Part of a small language model's weights.
Size: 15 layers, 7 heads of 64, MLP 2688 tanh GELU, vocabulary 8192.
Architecture: RMSNorm before each block, learned positions, biases, tied embeddings.
Training: a variant of Muon for these matrices, 789M tokens, 12044 steps.
MLP neurons of a small language model. Each row is named by its layer, matrix (up: input weights) and neuron, and shows model dimensions 80-335. Each number is 500 + 25 x the weight over its row's rms, rounded and kept within 0 to 999. Numbers have three digits each.
Before each neuron's rows, "fires on" lists the tokens most often at its 100 highest values on Wikipedia text that the model never trained on.

fires on: " to", " Ba", " Be", " help", " by", " in"
L11.up1377:501487482510491522482535479474508488536486513520520541502490537495486498491496468517555479493482497443470523529502497520468530495499485510522482491509490525513477492506493519509518473494500464483488499509471537491514449544487491478493483477507468506567476553472540486461474510495518514493506479552560515496485518485527485539486472544497529492507509489547509512466510463477512504473505503568460532509492496495528489496476520467515558525486527560457515497493482527520507502507489526508530508506497529548514533497532502477496546487492530509502480478448499500489511492526495501518534528537495482497483440490506489442491504475490463468520506541501490462562524458467434506515563454508498517496514515491459519521460524501497560520441473470465506498518552486528520510501495510

fires on: " to", " by", " against", " along", " what", " under"
L11.up139:560498486490484484529490554482509519496500491485483515503451522524488501517535537512513512457493506506461481538490492488460541507501470483472476503431484510501459501461463497479493476488527479533538441499527454519483479497478509484479526518528471487485495483480506508549506499504494496526462470537508522462481506518536482471510505490557502517446486494538494484484484508491550498502461511534483514518482488531519525512444502531493484517505516530540489498508530474496439527498489539497541528492510485460465557512502488500518509541463519531514476527505506535503506512473496509490554496512546516465473471522413486453501527483498479533499500514535549463509456470522473476499482520533522525501565496477528487456496459497500481520540473517431512474471513476497489489535481501

fires on: " w", " Fin", "lin", "-", "n", "w"
L11.up37:517482495526501473522510475506438470488521504446539503465462487510477502480529512498489518535480494467469535546487490438530472534486477497488511522509502492486534519421488482522488521463502451512539524463464470497508506525505528527488474519533426506517527535497488509504481510463476522471478460467491486485504478510467520503533519476494503503477578473470534502482513494514514521509501500522500474498454510540489476554477522513499506513562505490547484492487494546490492497495507481526484465499516540504476474494509511501479525485533502495474503508495471482475484521492521455504491501439510489450496531517508495535486488510500506494512516481436523533498472498465467482495478509519523436507499480500524540478490470503516470463527482465485464520519529512526544457493491507

fires on: " \"", " (", " o", " Per"
L11.up1552:483517534494524515471544505507533511506493482501508508503501527491463502460507489496502534511504483513498467475488480523526471476521511564489502460549540504491498530506555514448535478472507462516506502474504507458520519501491475461501527543527538466517548503560540468472504518520476477559507465514488516462503493532522527472475490504511536514458529497479482517510517511476485529465470508499448498493568453497528456502521468509539489505526468474491457507490526467520491494507492514504493498512490509491534494464472491449523469537452508479477528529512505519486541457482500534532524505509499486519494502489527464500484528500495475505480530526460472525506534495466513528477504489479502510519501508505521515498511478483458536549482535501487514498474472481504493521493527479

fires on: "=", " to", " www", " Bo", " la", " |"
L11.up2170:507499474515478507482515491415479468452529513503512520516489481477423530529538478470522499543440467469516511537489473528522492474501487522475481508514494502527435502471519503555507512513480485539528468489505474485512486480427453495509486535483527459518488469476502447505489522514488516449490528491501540480503518473510534498488489490521514530509447529493477488510470509459483508487496523466521523527523445495529465495525507489535517525491541470550528515512485502489508534494530522490500522458516456518509489492486477475491531522483461477507499488494488501524538526464487550505511545519464506476507496544486499456460463452495502498494510454476511471544479445478535511507504481513480508525494490516527490497500501502452477481502501467494483460498474495520491535451508511

fires on: " along", " all", "ly", "s", " together"
L11.up2574:472562505527466511479481511503504483496453506495563533462476504498529515449533488468520456523486480504530456512503498502469516522502500503472536472472500477447523506498520493505504519526545528513530535523505508484490510477496503494525486511446498458477480509491487475458494507517523497488448532512497505479525503520466526535508531481508493491468445522480433498509528496475517497477490523534499478508488457531484490460482522520518477538507525474520491497475480517466481476540499449506555512477504517536509490458524506505449477491498507526497503496490506487517510517477495530520527498517516504521493499488556473448491524499511488498488499495484511523482518480488520504502456473520496520545510494514485473474544488517472524510479502532496482487457487482469525514497489529

fires on: " Bo", " W", " at", " O", " Back", "B"
L11.up2418:491468506488508474552561486530491527541501491507489542480490553491494490473499457514492495518472492512507485505511510476549504542489538494531538518516492461481503476492482516546544466501497523482558504503508473523543439507509507570502481492408467574534542527491497497518528477504472514476476521516507474463493557509469522477510491474426516510499523497518483489489519555502473486521529498463537513490501540487491502515492495529507541503490476516497518514514488498518492458507434516510484484549447477525486511495500479553494515556514515460490463457462544521511532494480485506518463500476491490475537514502498515502529471500507501518514479509483491492495543487518471566553472514510482534498494528518532490497548486504485517549506496511474501489521540458474519449502488511

fires on: "-", " over", " co", " at", " be", " long"
L11.up2211:484477493534494562511507509506529512529522515475498485508505528487476505502506474482489506553519449517506457505515503497515530459504458474499475450516541467467509479550468469469473481504550475528487498475485517492522514503499512529489524525494510520466503480484448473479479529500492481526496483508487488466519489479473543496529473505527471471502508523488518515499452530553480522498506478487455513464534501495518487502498465461478581480484514492492539535505461524559458514475462468503524543510510492452531461479502572488505478517458492498503504537430507447500511482543430483505554473496467454491455518526519533535520526482493501477491464482491515524484484468530502483503518489509500532476528521515500551505542513510493519527535502504528515495537570492475488484488508479

fires on: "ma", " Mo", " I", "ra", " Ro", " Pa"
L11.up1359:489512524521491502479493524495523511504497471491489492467498511482499535479461477514529506560505496512504484485481491483495496455515522473526493498464566483498482492517498498541487475454513545457493473543506451532507498499501495518491535546462488544507474488490489485495522478509503527459495521533486579489516507512493477459521482509502480493493525468469508473506486512510514501475514498525520482457443484501532503455469529481479495482495515508501443505512528486490502501523478500494488515505532460512465509522500490478475480507506502489481508523558499456447513464536488477494494487507485488511486499523481497440483484441470515527514528439508525490509507489484455500519477513519530517521529512543470512494488496494479529528459505499492521495536541507459537507519529507

fires on: "-", " un", " pro", " micro"
L11.up1267:482496530526458474457478498532486515522519500505522458488451520521472512507465488484537432479537497481473491492524481487543519551505504471541466514512494536463517542522516474525494521489527488492507560505496506497551528502505479512492528520510459508497518473499499481511516511491560505510548502509520515469532494486494518488501522511511515519496516505528477485471515451498483495487550504537486486517441535491479504498531509485485488535516498490468496518504510524547463520491485498512505488516519496523534522484514527530528507474478506489488433484489485489498555479494540455495459511484503508479520514499480502513514488527501422522455512499503508459468515503470492530465484508505475510494487482504505467530519508536506478490519502476538482489495517533552506502493520504

fires on: " in", "-", " un", " no", " any"
L11.up2188:514502541492480499537486534504496500478501492504486508541428516554514479433462512523532443500499503514506511492468512514564500506536511544497506482508482545512457487484516503487524458503510495538486505499570442443489511478532484543555492541475483533551462509515508495462458523473489553488520501501499509528492501481523502500522559466516539487448527496477497500503516479492514507519523471496502472553520540496495468480494496514505452498480484494511493544534504480484472531497488503478514507470542551484523520528485527537485485499520517468478521506517515513493497489507515514475520515468516512443494535496500514483460453480472494495518455484492496524500500473496430462493503509505478507499559512532484522493505458464500532509496544501461504519508487492489495493479527468

fires on: "r", "k", "c", "t"
L11.up1117:479531478479499512509457497503480495496467455542484457488502461451460483506537527533453563501517539514457493524494499509470498513509509526485514491532508503466535460505503508518524535509522487541537504495487508487528522462493497532514506493460523501504521506505508519511503522487478450504501555472477500513482504492493508529467501499528510487514539485478505496502455516505539534504502480494491468511477480509499526497559532501458493517487514513532463521469526474483500546511520481490474525522506476493494560499469540532511494559490498511542510535446513472487519520486505499511515497504501493463529495490495513501489486525457501496500516495461488511496503504450492537485453524534477526498507432523489483527536424497499511544472512477511489447473516461528516527452509475